MLP neurons of a small language model. Each row is named by its layer, matrix (gate and up: input weights; down: output weights) and neuron, and shows model dimensions 16-143. Each number is 128 + 24 x the weight over its row's rms, rounded and kept within 0 to 255. A neuron's up and down rows have the sign that makes its largest values positive.
Before each neuron's rows, "fires in" lists the words (lower case) most often at its 100 highest values on Wikipedia text that the model never trained on; "fires after" lists the tokens most often just before its 100 highest values on Wikipedia text that the model never trained on. A number after a token or word is its count.

fires in: "20" 24, "2001" 7, "2009" 6, "2012" 5, "2004" 4, "200" 4
fires after: "2" 71, "0" 18, "3" 5
L4.gate203 [ 87 125  84 181 139 149 134 108 145 136 120 115 126 119 149 146 124 130 158 116 125 129 146 151 109  97 116 113 157 144 127 133 140 142  89 172 136  98 111 113 141 145 123 109 108 188 133 134 169 133 109 135 142 178 157 128  74 118 148 124 132 133 136 115 161 145  84 123 102  99 134 119 174  88 169  97 158 130 143 100 127 146 125 144 173 134 137 127 106 108 104 138 128 113 104 165 155 123 127 130 129 143 141 118 122  83 100 145  70 131 112 125 121 107 120 133 146  97 118 148 114 117 106 175 112 152 152 117]
L4.up203 [112 150 134 125 136 122 106 121  71 104 118  59 161 133 163 130 120 155 100  76 133  77 102  97  83  92 144  98 112 107 109 150  95 130 123 144 134 100 104 143 138 130 110  70 110 152 135 122 141 125 191 149 168 157 122 137 140 115 112 119 138 114 144  92 140 145 143 102  78 133 127 140  94  89 140 115 112 141 115 142 114 108  94 154 119 143 136 149 154 109 147 135 142 149 107 128 111 130  65 141 133 148 135 126 120 106 133 134 112 154 132 113 143 115 124 103 102 144 122 158 143 116 147 108 153 192 153 131]
L4.down203 [110 135 155 134 153  77  95  89 109  93 175  95 165 130 156 142 126 152 102 119 118 132 131  89 152 143 122 105 129 112 123 127 127  70 166  77 146 124 139  99 159 137 109 125 154 151 109 110 129 171 120 104  94  80 118 153 104 140 116 148 146 143 130 115 122 153 131 111  75 106 124 135  79 118  88 128 140 137  81 115 136 119 121 128  74  84  99 168 109 155 111 111  78 184  97 114 118 133  99 128 125 121  85 132 109  70 125 116 124 137 130 119 174 122 115 162 129 135 111 151 139 170 144 121 132 113  96 161]

fires in: "this" 31, "the" 30, "these" 12, "each" 7, "while" 6, "some" 5
fires after: "." 91, "\n" 4
L2.gate603 [133 125 182 172 116 155 133 113 115 141  84 149 122 110 158 151 132 116  78  81 110  93 150 113 132 131 150 158  91 116 142 118 133 104 104 161 116 141 144 118 117 101 150  99 142 150 177 103 132 118 130 178 154 115 110 116 174 129 169 140 153 122 142 102  99 143 135 167 105 129 136  81 153  78 123 101 171 111 138 120 121 107 128  75 103 174 117 114 161 137  84 148  97 116  99 113 139 118 119 128 107 142 160  59 101  98 122 121 127  98 150 136 129 100 162 124  93 113 132 114 152 127 140 126 119 130 139 129]
L2.up603 [108 139 175 134 125 124 152 120 129  84 117 114 124 115 161 155 131 119 127 127 141 115 111 148 116 122 156 117 125  98 112 106 128  84 127 157 175 174 144 190 123 124 160  95 139 111 126 124 105 131 128 177 143 161  94 130 104 103 138  92  86 144 136 116  74 100 114 128 135 130 128  98 139 102 118 149 119 142 136 155 150 125 183 157 103  99 113 109 174 113 122  85 109 114 121 127 152  97 105 108 146 134 175 131  94  99 124  82 137  99 112 127 210 133 153 101 141 130 146 116 111 157 130  82 128 106 154  89]
L2.down603 [137 129 108 152 139 161 138 153 119 155 104 150 126 125 107 121 135  90 156 127 166 119 113 119 130 157 131 104 120 112 140  93 116 174 176  87 125 114 143 138  89 109 139 142 131 144 101  94 138 118 159 134 127 100 162 155 144 116 107 112 118 112 127 130 149 142 151 156 122 150 109 130 157 117 115 105 140 123  83  98 128 138 134 125 173 124  74 161 112 136 141 177 166 133 112 187  84 117 104 160 106 138  87 126 167 126 126 166 136 112 115 148  78 142 138 152 126 140 151 117 129 132 194 117 160 120 163 147]

fires in: "the" 97
fires after: " for" 29, " to" 23, " was" 11, " at" 11, " in" 8, " as" 4
L3.gate291 [136 157 108 171 161 164 175 159 137 105 145 122 139 132 113 147  94 159 101 104 114 128 156  60 120 177 143 128 171 150 122 129 165 106 156 173  87 111 112 144 102 134  83 160  82 134 137 127 135 136 105 119 127 138 123 155 140  90 146 145 164 123 132 160 153 129  82 113 119 129 139 138 138 108 115 119 123  83 137 144 121 145 140  93 115 138  81 106  94 126 124 154 114  81 138 186 160  98 115 151 136 109 105 157 151 122 133 142 125 138  91 109 159 154  96 111 157 118  94 112 126 132 136 149 140 140 142 104]
L3.up291 [153 153 113 138 169 168 157 125 126 137  80 132 147 106 136 138 134 144 148 125 142 136 128 117 160 168 151 117 135 122 122 174 158 117 125  90 160 153 153 151 110  79 134 163  99 145 158 101 144  92  85 132 121 128 118  79 108 173  84 130 131 156 164 136 129 129 102 141 120 107 118 111 129 127 143 161 122 117 174 160 163 104 132 108  69 119 147 115  92  71 129 105 144 175 152 144 119 116 148 155 138 102  98  92 140 146  66 106 139 139 171 115 139 137 121 182 149 133 126 113 149 153 130 164 106 104 152 136]
L3.down291 [143 127 130 127 130 101 117 164 129 119 119 140 119  92 105  99 108 108 120 122 124 135  99 114 151 125 137 115  98 142 145 121 147 101 143 126 125  97 119 122  98 143 101 111 146 135 149 126 143 125  94 115 127  95 139 179 125 119 125  90 139 161 121 138 113  97 147 120 158 136 161 136 171 117 113 160 111 110 121 122 144 159 130 131 137 124  92 123 138 168 121 133 148  84 122 155 143 124 113 148  91 166 136 142 139 118 169 140 132 127 128 139 114 116 146 133 120 132 114 142 103 138 255 108 133  93 140 124]

fires in: "but" 81, "however" 13
fires after: "," 48, "." 11
L2.gate132 [150 144 157 120  78  93 202 183 100 155 133 115 126 144 146 173 126 158 131 126 150 139  96 137 117 114 177 168 136 145 168 118 106 153 139 140 114 119 108 132 127  71 122 150  97 136  89 141  97 144 118 156 135 146 165 125 121 155 112 147 127 135 125 126 132  67 164  98 141 109 125 128 138 158 125 138 126 140 118  80 128 163 117 134 158 113 137 135 142 122  88 129 115 158 118 153 101  93  78 124 168 139 148 104 108  57  94 140 132 107  90 139 138 133 152 143 154 156 141 134 129 147 115 141 116 127 200 134]
L2.up132 [107 124 117  66 172 161 133 117 149 106 191  97 141 166 119 139 154 156 164 120 101 126 153 112 147  81  96 126 149 124 102 114 109  87 143 111 159 123 167 142  90  84 145 132 116 132 142 153 131 146  88 115 152 107 139 131 159 126 136 148 187 138 130 168 156 131 138 120 106  88 170 139 101 150 136 116 132 124 140 134 128 145 121 108 105 123 122 122 156 143 135 132 116  86 107 114 128 103 164  91  93 120 132 107 124 146 179 146 103  85 109 145 151  91 118 120 108  82 139 114  95 145 133 127 116 158 145 108]
L2.down132 [134 138  93 127 113  72 135 167 116 135 144 122 116 140 139 162  94 125 134 144 133 179  99 154  92 150 145 130 144 156 141 178  69 163 117 180 127  97 115 108 108 106 115  97 116 129 120 111 117 109 146 134 146 153 135 141 113 121 133 112 138 106 113 154 118 106 179 106 128 105 131 148 154 150 112 128 115 117 116 121 118 162 117 152 136  99 172 118 142  70  79 156  93 132 114 157  89  99 106 143 182 147 155 138 102  64  89 124 109 103 108 126 142 108 134 128 144 120 137 155 148 162 115 124 122 126 148 146]

fires in: "2019" 20, "2009" 19, "1999" 6, "2018" 5
fires after: "1" 26, "0" 21, "2" 7, "9" 6, " P" 5
L3.gate481 [152 154 161 122 140 148 143 129  92 140 123 155 154 156 153 143 141 142 124 127 131 102 118  96 116  54 132 165 111 122 127 144 126 121 102 119 132 132 126 121 151  92 116 135 107 139 139 138 146 153 109 161 167 107 103 139 119 100 164 139 129 145 118 133 151 113 106 156 147  89 107 135 169 146 133 142 118 155  86 101 140 112 155 127 113 181  84 101 130  87 121 102 184 123  85 177 111 125 106  97 154 129 144 125 145 108 125 129 166 144 124 121 125 135 110 110  96 151 154 150 191 100 136 127 142 130 120 182]
L3.up481 [164  85 129 136  82 116 110 152 105 103 106 146 108 125 181 111 118  96 115  95 112 179 123 142 101 131 113 121  92 100 134 122 118 131 147 122 140 111 156 117 133  89 148 135 123 130 139 145 169 169 164  89 130 100 158 126 116 132 113 132 111 128  93 129 114 101 168 165 113 123 108 120 125  60 125 174 167 132 154  89 120 152 158 144 107 104 151 111  96 128 143 106 126 115 133 133 112 139  93 150 137 120  77 111 113  74 133 113 130 138 129 163 113 178 119 135 157 110 132 121 167 121  95 138 124 140 142 117]
L3.down481 [131 106 134 109 152 145 136  87 117 151 157 110 131 116 136 115 128 143 169 119 153 138 112 119 119 113 157 146 155 129 138 118 177 157 158 153 126 111 127 125 168 114 134 162 133 129 102 111 119 138 113 167  94 132 139 128 125 116 160 128 131 126 116  80 156 159 107  88 138 104 119 149 124 189 133 100  84 157 126 111 113 122 160 132  92 131  98 144 136  87 138 101 116 125 129 113 114  80 135  90 156 162 143 158 118 123 125 133 142 142 106 135 121 132 139 130 124 144 102 126 143 107 152 145 153 118  92 161]

fires in: "it" 60, "this" 17, "that" 5
fires after: "." 55, "," 17, " that" 4
L3.gate678 [139 110 122 127  95 131 107  66 142 129 100 142  90 109 144 138  84 108 116 134 117  86 148 172 125 126 136 129 118  96 142 110 168 127 134 167 129 171 154  89 130 136 137 156 112 182 120  96 135  97  97  98 108 144 135 162 117 111 167 191 145 164 105 117 136 137 102 122 119  94 134 119 122 132 120  98 134 150 175 140 128  92 111 121  90 102 134 145  69 108 155 160 113 155 114 128 142 117 106 152 150 101 104 132 126 119 138 118 124 112  81 144 128 124 110 128 193 118  94 122 107 144 119 115  98 100 181 128]
L3.up678 [149 145 129 125 139 158 171  87 102 118 160 153  89 127 118 126 131 180 145 149  88 137  69 149 140 132 129 143 128  88 168 128 141 126 139  73 110 100  97 177 132 187 127 156 141 134 123 115  98 122  89 115 105 157 109 109 119 107 158 111 107 133 129 122 149 151 125 126 137 141 113 126 110 142 141 120 119 115 115 110 148 135 108 116 141 183  92 118 153 148 156 151  86 126 125 144 128 169 113  96 105 106 110  94 136 129  81 108 126 142 148 149 119 127 136 147 143 115 148 135 101 104 155 126 107 140 164  95]
L3.down678 [171 135 123 118 138  93 130 142 133 119 101  91  81 117 127 152 120  88 143 148 150 123 139 118 131 110 105 110 118 156  98 142  87 174 128 125 144 143 137 158 133  90  99  79 128 134 120 120 124 130 121 143 149 139 140 140 111 169  74 123 131 156  88 134 154  95 120 122 133 106 122 123 141 139 109 110 137 146 150 117 111 157 143 130  99 107 160 102 123 132 136 142 143 117 130 153 146 114 159 133 149 140 116 134 126  96 123  79  89 100 129 124 126 168 130 108 105 155 156  80 120 163 121 124 130 126 139 163]

fires in: "which" 92, "that" 4, "who" 4
fires after: "," 51, " of" 9, " in" 5
L4.gate297 [132 152 129 119 156 151 158 128 118  73 118 151 133 128 150  95 134 123 127 119 137 146 176 145 164 163 147 139  95 177 137 135  86 132 158 167 112 192 132 145 122 126  85 116 176 108 125 128 176 128  76 129 109 116 116 163 141 174 108 118 136 118 136 120 128 159 139 122 143 141 103 126 176  92 136 133 135 132 128  69 129 112 166 124 114 142 111 163  92 126 119 128 166 166 140 119 110 124 107 164 135 120 121 104 174  98 131 150 107 141 120 148 144 158 167 128 134 156 149 143 168 143 101 124 128  99 106 123]
L4.up297 [122 132 130  95 136 172 161 112 174 137 137 116 131 115 114 109 141 103 171  43 131 171 130 131  93 135 126 121 169  91 117 105 138  81 142 117 126 168 132  83 112 142 125 120 112 140 125 118 143 137 105 144 168 118 150 165 108 114 128 149 137 103 132 155 121 101 103 152 102 100 119  78 146 127 180 146 156 114 137 133 105 175 147 121 144 104 141 120 106 149 119 119 148 182 147 154 162 124 110 131 119 169 131 106 119 188 145 114  81 126 154 128 109 119 116 146 147 126 111  89 121 112 132 113 168 120 141 115]
L4.down297 [135 110 136 176 141 131 107 116 101 135  92 159 103 127 129 123 123 139 119 132 118 111 138 161 157  84 137 108  95 129 124 138 133 149 127 146 132 151 147 124 121  97 127 122 171 119 127 153 119 151  86 128 103 100 124  72 137 141 162 136 129 155 110  82 160 133 147 108 140 134 131 157 140  96 101 103  97  61 117 142 117 133 164  73  36 126 116 123 140 106 125 164 155 145 110 142 151 129  91 143 117 115 109 122 145 110 129 116 127 150 139 166 126 132 144 205 111 149 154 151 103 134 123 156 113 111 103 147]

fires in: "which" 61
fires after: "," 45, " d" 5
L6.gate340 [116  93 127 121 177 163 135 165 147 153  99 171 148 127 127 155 118 128 142 143 146 118 129 140 127 127 110 143  81 144 130  97 113 165 158 149 150 135 150 147 126 154 112 105 164 119 137 175 118 140  86  86 127 110 113 103 141 135  96 134 150 123 151 123 143  45 124 123 133 146 127 138 123  97 150 128 168  93 110 107 132 129 133 153 111 140 163 128  95 177 127 104  96 154 116 141 159 160 120 134 119 119 131 125 176  98 146 156 111 107 148  92 114 124 115 109 144 131 124 134 111 112 110 149 141  94 124 130]
L6.up340 [143 146  93 104  94 160  80 129 134 121 132 159 154 163 144 177 130 122 121 127 121 156 121 150 122 130 135 138 141 100  99 162 123  91 119 112  92 163 181 171 131 115 136 101  81 155 109 114  91 100 123 159 100 126 130  76 136 125 127 101 143  96 134 181 142 167 105 100 116 145  92 160 140  81 136 132 123 101 155  97 130 134 178  97 126 153  98 105 123 112 121 143 136 105 115 157 159 126 130 148 168 110 132 140 137 137 130 151 111  88 157  72 162 109 134 116 132  99 126 112 123 118 114  84  91 145 144 122]
L6.down340 [106  96  95 176 121 124 161 139 122  89  91 117  85 139 107 110 124 110 127 131  84 155 143 148 145 117 128 134 127  84 121 141 142  88 139  64 109 130 130 118 121 111 131 135 127 141 138 104 129 106  69 123 162 100  82 118 157 132 109 140 115 105 130 130 153 114 136 147 135 178 157 125 150 102  79  98 118 112 117  96 151 150 136 141 122 127 134 160 121  98 147 109  88 138 144 142 128 147 104 139  65 164 146 148 106 133 150 148  97 166 134 116 157  96 105 108 137 155 132 157 116 120 115 131 135  99 148  71]

fires in: "and" 73, "t" 9, "however" 7, "which" 6
fires after: "," 65, ";" 10, "'" 8, ")," 8, "\"," 4
L3.gate738 [129 102 133 127 121 140 148 103 149 129 100 155 103 142 128 153 143 117 114 125 124 159  80 114 104  76 143 137 106  78 147 170 153 128 146 109 147 128 172 138  61 106 130  97 105 138 116 161 101 116  69 104 178 120  98 175 131 115 158 119 158 110 123 122 111 125 132 107  95 146  96 154 114 133 114  99 128 141 134 167 162 135 168 130  99 114 118 131 119 129 100 140 148  98 163 118 156 119 168 143 147 127 109  84 131  99  95 124 131 102 136  96 156 150 132 136 118 137 123 133 156 157 126 141 109 137 147 108]
L3.up738 [104 124 131 130 125 160 171 101 139 162 154 134 127  77 140 127 121 150 168 148 128 146 132 103 127  94 159 123 168 110  93 131 185  63 144 120 122  74 110 178 145 120 117 119 121 119 159 117 140 125 182 121  89 155 141 120 103 132 127 115 171 114 147 132 130 153 105  96 119 142 118  96 173 152 131 126 134  95 115 148 149  93 135 119 123 106 127 177 168 128 160 146 137 116 145 147 171 110 134 104 113 110  92 141  76 130 148 122 127 156 170 108 134 131 127 169 104  97 145 136  98 126 124 142 134 141 116 153]
L3.down738 [148 154  87 134 109 102  84 129 112 159 132 104 109  83 116 180  75 121 116 132  99 128 147 126 148 182 129 104 102 144 150 119 136 184 156 132 105 102  81 102 123 156 115 140 131 150 150 162 134 166 104 183 142 125 152  95 109 126 151 131 104 132 118 137 149 111 152 126 184 137 133 139 172 109 139 140  92 119 180  98 122 135 106 120 152 116  90  83 136 119 116 130 105 147  90 139 133 154  94 159 169 132 117 112 113 148 105 138 105 122 120 173 107 175 152 122 111 105 147 113 131 162 126 130 104 102 156 127]

fires in: "7" 47, "70" 8, "78" 5, "72" 5, "71" 4
fires after: " " 72, " (" 5
L4.gate321 [128 106 126 140 127 152 112 117 140 125 129  85 142  95  90 138 149 149 149 152 124 139 169  99  76 136 133 156 158 146 125 119 125 117 108 155 149 157 155 150 157 148 145 128 165  89  95 117 111 154 185 101 158 108 106 138 105 145 114 121 123 169 147 135 114 106 127 154 177 123 149 110 101 171 168 133 152 130 146 101 115 141 103 172 135 109 126 111 100 110 102 130 141  83 107 109 142 140 107 116 132 105 110 151 123  81 159 115  85 145 101 115 108 157 168 162 142  74 126 158 120 110  77 119 120 127  86 166]
L4.up321 [138 153  81 139 127 121 135  79  93 127 118  99 129  97 113 132 161 123 159 122 119 110 148 142  96 115 110 114 108 160 146 110 184  75 154 109 130 157 122 179 158 139 154 120 114 159 122  79 125 114 145 122 153 111 122  98  81 142 126 135 144 100 147 134 156 124 118 118 147 121 101 100 148 139 173 159 133 100 146 151  88 123 111 143 130 113 135 131 104 144 112 104 141 105 146 112 107 108 104 131 152  98 109  93 135 103  87 105 124  77 114 105  90 133 150 174 126  94 125 150 148 116 115 158 130 136 166 120]
L4.down321 [152 145 151 105  81  96 109 113 156 148 154 120 152 123 197  95 111 125 110 135 130 120 108 137 125 105 157 107 124 141 162 164 117 111 120 119 127 106 120 125 134 135 110 106 127 144 114 141 135 120  94  99 128 115 139 118 162  66 136 143 121 169 123 144 113 162 126 162 108 107 113 160 105 104 135 122  92 110 149 124 130  79  85  62 114  84  99 162 128 119 159 110 175 109 128 151 145 123 148 131 105 148 162 115 136 117 114 103 119 148  94 138 153  76 116 122 128 117 123 154 125 172 200 117 160 118 108 120]

fires in: "6" 20, "december" 11, "november" 11, "utc" 7, "7" 6, "june" 5
fires after: " " 43, " |" 6, "1" 5, " pm" 5, "7" 4, " N" 4
L2.gate523 [120 133 139 143 120 145 165 142 127  62 144 105 152 171 116 104 112 131  89 173 106 111 159 131 121 114 117  83 125 124 141 140 134 110 112 145 169 109 115 159 153 145 159 151 156 150 136  84 102  99 109 153 146 125 152 117  93 151 125  96 151  92 127 153 143 163  97 133 167 117 133  99  66  83 158 105 108  97 130 128 140 142 124 110 146 140 150 115 108 151 118 122 121 133 104 130 156 186 116 143 143 159 111 164 155 102 142 111 122 134 116 129 113 125 147  90  97 119 138 138 117 154 121 153 198 127 151 144]
L2.up523 [156 150 165 107  86 150 146 146 110 123 137 109 132 156 164 132 150 114 190 138 130 129  98  84 142 166  74 113 159 169 160  91 134 129 141  91 122 153 161 158 182 153 153 107 141 143 159 102 113  76 141 132 131 123 132 134 119 150 144 153  85 148 135 138  91 130 147 116 152 174 132 134 115 105  94 133 140 161 152 110 112 116 121 189 174 118 136 182 126 149 140 132 122 152 117 129 125  95 106 110 116 143 113 119 116 143 109 165 109 142 166 126 121  99 119 140 106 172 110 131 137 166 145 136 106 145 105 133]
L2.down523 [ 89 136 112 152 157  99 102 112 144 165 164 157  79 106 101 126 103 147 127 141 177 162 123 154 137 139 190 151 138 156 151  85 123 109 132 137 151 167 127  84 103 122 164 150 112 101 117 124 163 142 126 126  93 132 131 128 114 124  99 149 106 159 140 143 108 105 127 124 106 152 132 164 146 144 126 133 141 109 115 120 128 105 118 138 104 143 124 123 143 123 122 148 176 129 143  75 117 123 135 141 135 135 127 103 121 110 118 104 147 178 128 136 157 129  85 114 185  89 140 111 120  93 136 145 105 155 172 157]

fires in: "its" 28, "there" 26, "their" 11, "the" 8, "with" 4, "his" 4
fires after: " and" 18, "," 14, "." 11, " that" 7
L3.gate642 [141 130 140 125 165 148 119 135 156 110 110 118 139 107 100  94 156 139 101  92 138 151 149  86  98  88 150 116 123 116 125 142 144 124 138 120 116 104 181 174 128  70 111 110  87 105 110 135 131 131  66  90 118 117 108 124  82  89  70  88 135  85 133  95 103 111 104 111 115 123 146 158  93 120  98 141 125 121 176 123 148 100 126 130 107 123 113 125 120 113 131  98 124 136 137 116 122 160 169 100 168 144  80 174 130  91 132 147 132 144 137 160 131 105 137  87 133 146 116 129 170 127 109 122 121 115 127 132]
L3.up642 [188  94 109 167 172 157  87 113 148 105 137 131 145 143 150 148 127 143 133 171 126 146 116 108 133 107 139 131 135 122 137 195 136 103 156  73 165 138 125 121 128 149 133 124 109 165 158 148  82  55 137 145 110 175  89 147 111 114 109 128 144 103 114 127 110 157 156 110 139 161 111 119 139 152 109  83 122 156 120 117 141 122 161 131 109 139 102 110 102 147  94 114 132 162 104 123 152 154 118 145 125  92  99 119  98 130 130 156 153 140 119 135 108  95 119  85  93 122 103 116 150 110 129 130 150 148 159 126]
L3.down642 [142 130 110 170 125 130  89 154 131 143 155 129 153 135 118 175 109 152  82 142 163 122 105  86 154 128 148 122 127 113  97  96 111 151 111 117 113 112 130  97 127 101 112 106 175 133 118 133 103 171 157 129 122 152 141 140 137 148 158 146 117 121 173 139 164 100 117 134 124 149 135 104 148 124 111 126 146 140 137  99  98 118 152 114 129 128 129 136  73 115 112 199 168 126 135 100 134 107 113 129  85 142 131 154 161 124 137 134  88 153 155 137 180 120 169 155 116 112 143 138 131 155  82  98 133 120 140 146]

fires in: "the" 96
fires after: "." 49, "\n" 36
L2.gate632 [146 103 106 118  98 111 144 115 123 113 139 123 142 103 142 112 149 163 143 112 125 125 118 164 141  81  88 131 117  99 115 113 153 118 162 111 132 156 112 136 116 128 151 152 148 158 113 145 117 107 161 140 121 123  94 141 153 103 144 118 139 149 119 134  93 123 146 142 128 135 122 110 162 127 135 112 164  86 142 139 139 127 133  97 105 191 112 145 148 120 132 163 120 125 136 127 153 141 166 113  76 151 107 165 124 132 126  85 106 149 142 122 119 102 115 116 113  92 156 139 108 147 155 171 166  82  99 115]
L2.up632 [160 136  88 123 132 134 164 139 144 124 144 137 140 124  98 113 122 150 106 140 112 128 109 111 124 107 109 158 152 123 135 139 133 146 121 148 102 131  64 144  77 121 124 114 129 127 163 162 122 146 140 131  82  75 157 139 141 148  65 127 114 160 176 144 161 125 103 135 149 129 124 124 112 121 121 155 100 135 145 212  91 110 122 150 139 132 129 131 159 142 104 132 117 170 124 111  92 130  93 153 145 114 108  89 129 131 110  93 107 119 106 153 110 140 134 109 138 126 118 114 157 119 129 132 125 143 105 200]
L2.down632 [149 127 109 140 137 151 143 147 116 124 140 129 122 115 139 137 108 145 119 141 150  89  99 132  98 147 154 113 102 158 140 114 133 125 145 130 133 126 119 119 119 128 146 114 110 157 115 146 146 110 135 126 129 148 142 115 123  92 123 148 104 128 151 142 116 137 115 149 162 135 146 114 118 103 119 131 152 121 123 106 149 141 107 126 136 139  64 129  94 129 144 161 160 116 127 162 132 121 102 158 110 110 103 126 172 118  92 114 131 144 144 126 135 135 107 118  85 142 123 120 123 153 225 132 143 134 145 130]

fires in: "he" 35, "she" 35, "it" 7, "they" 4
fires after: "," 29, " where" 14, " when" 13, "." 7, " but" 5, " if" 5
L10.gate192 [131 139 110 116 122  82 112 121 126 175  65 145 131  90  99 126 133 146  95 201 135 108 144 105 114 134 148 182 140 163 113  93 107 123 121 118  96  97 137 128 124 162 148 112 174 187 128 113  77 155 121 118  92 157 121 154 132 163 105 146 145  99 107 128 126 123 156 118 115 121 118 151 148 142 135 137 165 144 159 110 121 123 149 162 146  84 116 118 143 110 155 134 125 148 122  94  92 134 146 127 133 132 145  99 138 104 117 121  83 167 114 123 115 115 134 155 142 131 125 149 174 137 108 117 182 108 126 105]
L10.up192 [130 158 132 134 105 114 110 164  85 158 142 130 131 137  96 168 141 102  90 165 176 101 134 110 186 145 123 139 134 156 149 117 108 118 106 104 118  83 148 129 129 184 132 143 139 171 128 110 105  96 152 155 132 143 127 144  90 155 102 126 103 112  87 146 144 127 141 113 123 108 131 151 159 126 128 146 157 136 146 142  90 101 126 118 134  98 136  80 165 149 170 152 128 137 113 154 102 146 138 145 159 108 154 130 136 111 151 167  85 139 133 126 125 105 102 138  71 130 130 131 159 138 115 143 129 122 106 135]
L10.down192 [127 118 162 105 143 139 110 129 137  81 166 105 109 116 164 124 121 121 167 112  87 152 140 156 113 113  77 142  99 102 143 156 139 174 130 135 169 167 112 103  98  70 150 108 107  83 111 155 137 118 133  88 163 118 139 105 142 128 153 122 128 145 162 100 122 129 137 166 137 142 197 110 113 117 111 142 113  79 113 110 144 139  82 117 148 157 149 162  77 154  81 123 109 132 135 107 139 137 117 113  83 152 131 113 139 154  90 117 160  66 123 113 137 134 142  83 138 140  98 130 119 119 104 123 104 152 159 161]

fires in: "but" 66, "and" 12, "or" 6
fires after: "," 58
L4.gate133 [123  81 146 160 163 107 203 128 129 158  98 114 121 144 152 101 157 124 157 129 134 127 116 131 160 152 157 128  93 139 112  84 132  79 148 142 127 146 119 113 104  93 163 154 136  90 138 117 120 139 153 127 149 106 119 150  81 120 167 136 150 157 134 122  93 111 177 151 158 151 149 109 154 189 147 130 162 171 125 142 147 123 128 140 156 109 140 103 126 151 112 146 123 142 120 164 139 156 125 138 124 158 137 131 129 103 138 138 115 100 127 125 139 121 136 154 150  75 197 114 122 160 120 153 117 108 167 155]
L4.up133 [117 136 123 175 106 125 145  85 149 129 109 120 181 164 151  87 118 110 141 149 122 168 145 163 137 115 129 144 159 125 120 134 135 148 168 128 169 119 101 141  91 103  95 142 128 124 137 132 106 105 146 100 102 125 135 157 106 147 149 154 164 126 134 132 107  84 133 136 104 109 136 116 135 145  93 109 168 104 141 133 137 166 135 112 120 136 129 103 105 130 100 161 116 131 112 170 156 136 121 155 148 119 138 125 130 157 119 122  94 115  99 139 144 151 113 161 116 122 124 117 138 144 140 187  96 159 172 105]
L4.down133 [163 117  82 111 147  84 114 161 108 146 111 110 103 108 111 143 141 115 123 111  85 111 111 116 140 106 150 111 116 135 126  99 146 112 142 149 134 115 103 164 133 150 148 164  85 116 135 120 121 152 169 142 161 126 133 108  72 124 133 148 122 115 124 118 128 140  91 135 141 132 101 140 109 114 114 176 118 128  82  90 133 139  99  98 159 119 118 101 125 122 130 107 138 102 107 135 173 175 132  96  69 123 181 149 137  79 141 128 104 165 140 116 122 129 144 140  80 127 134  99 138  98 142 130 118  91 169 168]

fires in: "2001" 27, "2002" 18, "1991" 14, "2021" 11, "1992" 7
fires after: "0" 52, "9" 26, "2" 17, "5" 5
L2.gate348 [148 103 154 142 121  87 132 102 125 149 141 153 140  89 122  96 138  98 129 122 141 102 143 117 180 117  99 143 127 105 134 127 138 141 136 112 135 159 111 110 142 136 147 128  91 146  94 105 138 117  83 147  94 153  90 103 186 153 104 153  91 149 110 160 121 162 106 112 152 127 136 117 130 123 101 132 124 128 164 127 123 103 140 130 126 117 147 117 120 150 144 107 133 109 141 135 119  92 129 170 168 102 134 101 111 104 142 208 107 123 116 125 159 109 121 110 150 130 192 123 148 161 129 158 115 115 147 167]
L2.up348 [121 146  78 125 129 115 139 126 106 146 134 148 169 126  81 164 133 167 128  95 185 102 117 172 138 130 102 150 137 163 149 136 157 125 128 145 128  88 128 142 105 163 107 121 116 135 165 146 122 129 154 160 143 100 161 100 105  97 136 101 135 138 147  87 173 147 115  93 108  87 130 121 143 125 161 118 116 118  72 162 162 133 134 114 119 113 148 155 156 174 130 159 140 114 137 128 160 153 113 143 125 117 169 145  91 128  95 108 112 144  82 167 149 144 150 105 144 106 148 137 139  92 138 135 132 161 113 133]
L2.down348 [135 115 156 143 108 161 110 148 141  92 111 118  80 137 155  64 131 133 102 175  88 116 134  57 130 116 119 129 143 108 158 139  92 127 128 108 120 167 145 115 149  98 113 133 136 132  89 130 145 114 117 118 100 148 113 163 156 121 115 133 127 122 103 142  82  94 116 180 154 142 130 149 101 131  91 124 121 160 155  83 124  56  86 109 130 125 129 103  84  98  98  95 154 129 124 161 115 111 129  95 144 142 119 150 150 121 144 153 143 107 125 126 135 104 113 129 120 123 130 103 129 155 144 119 140  91 126 131]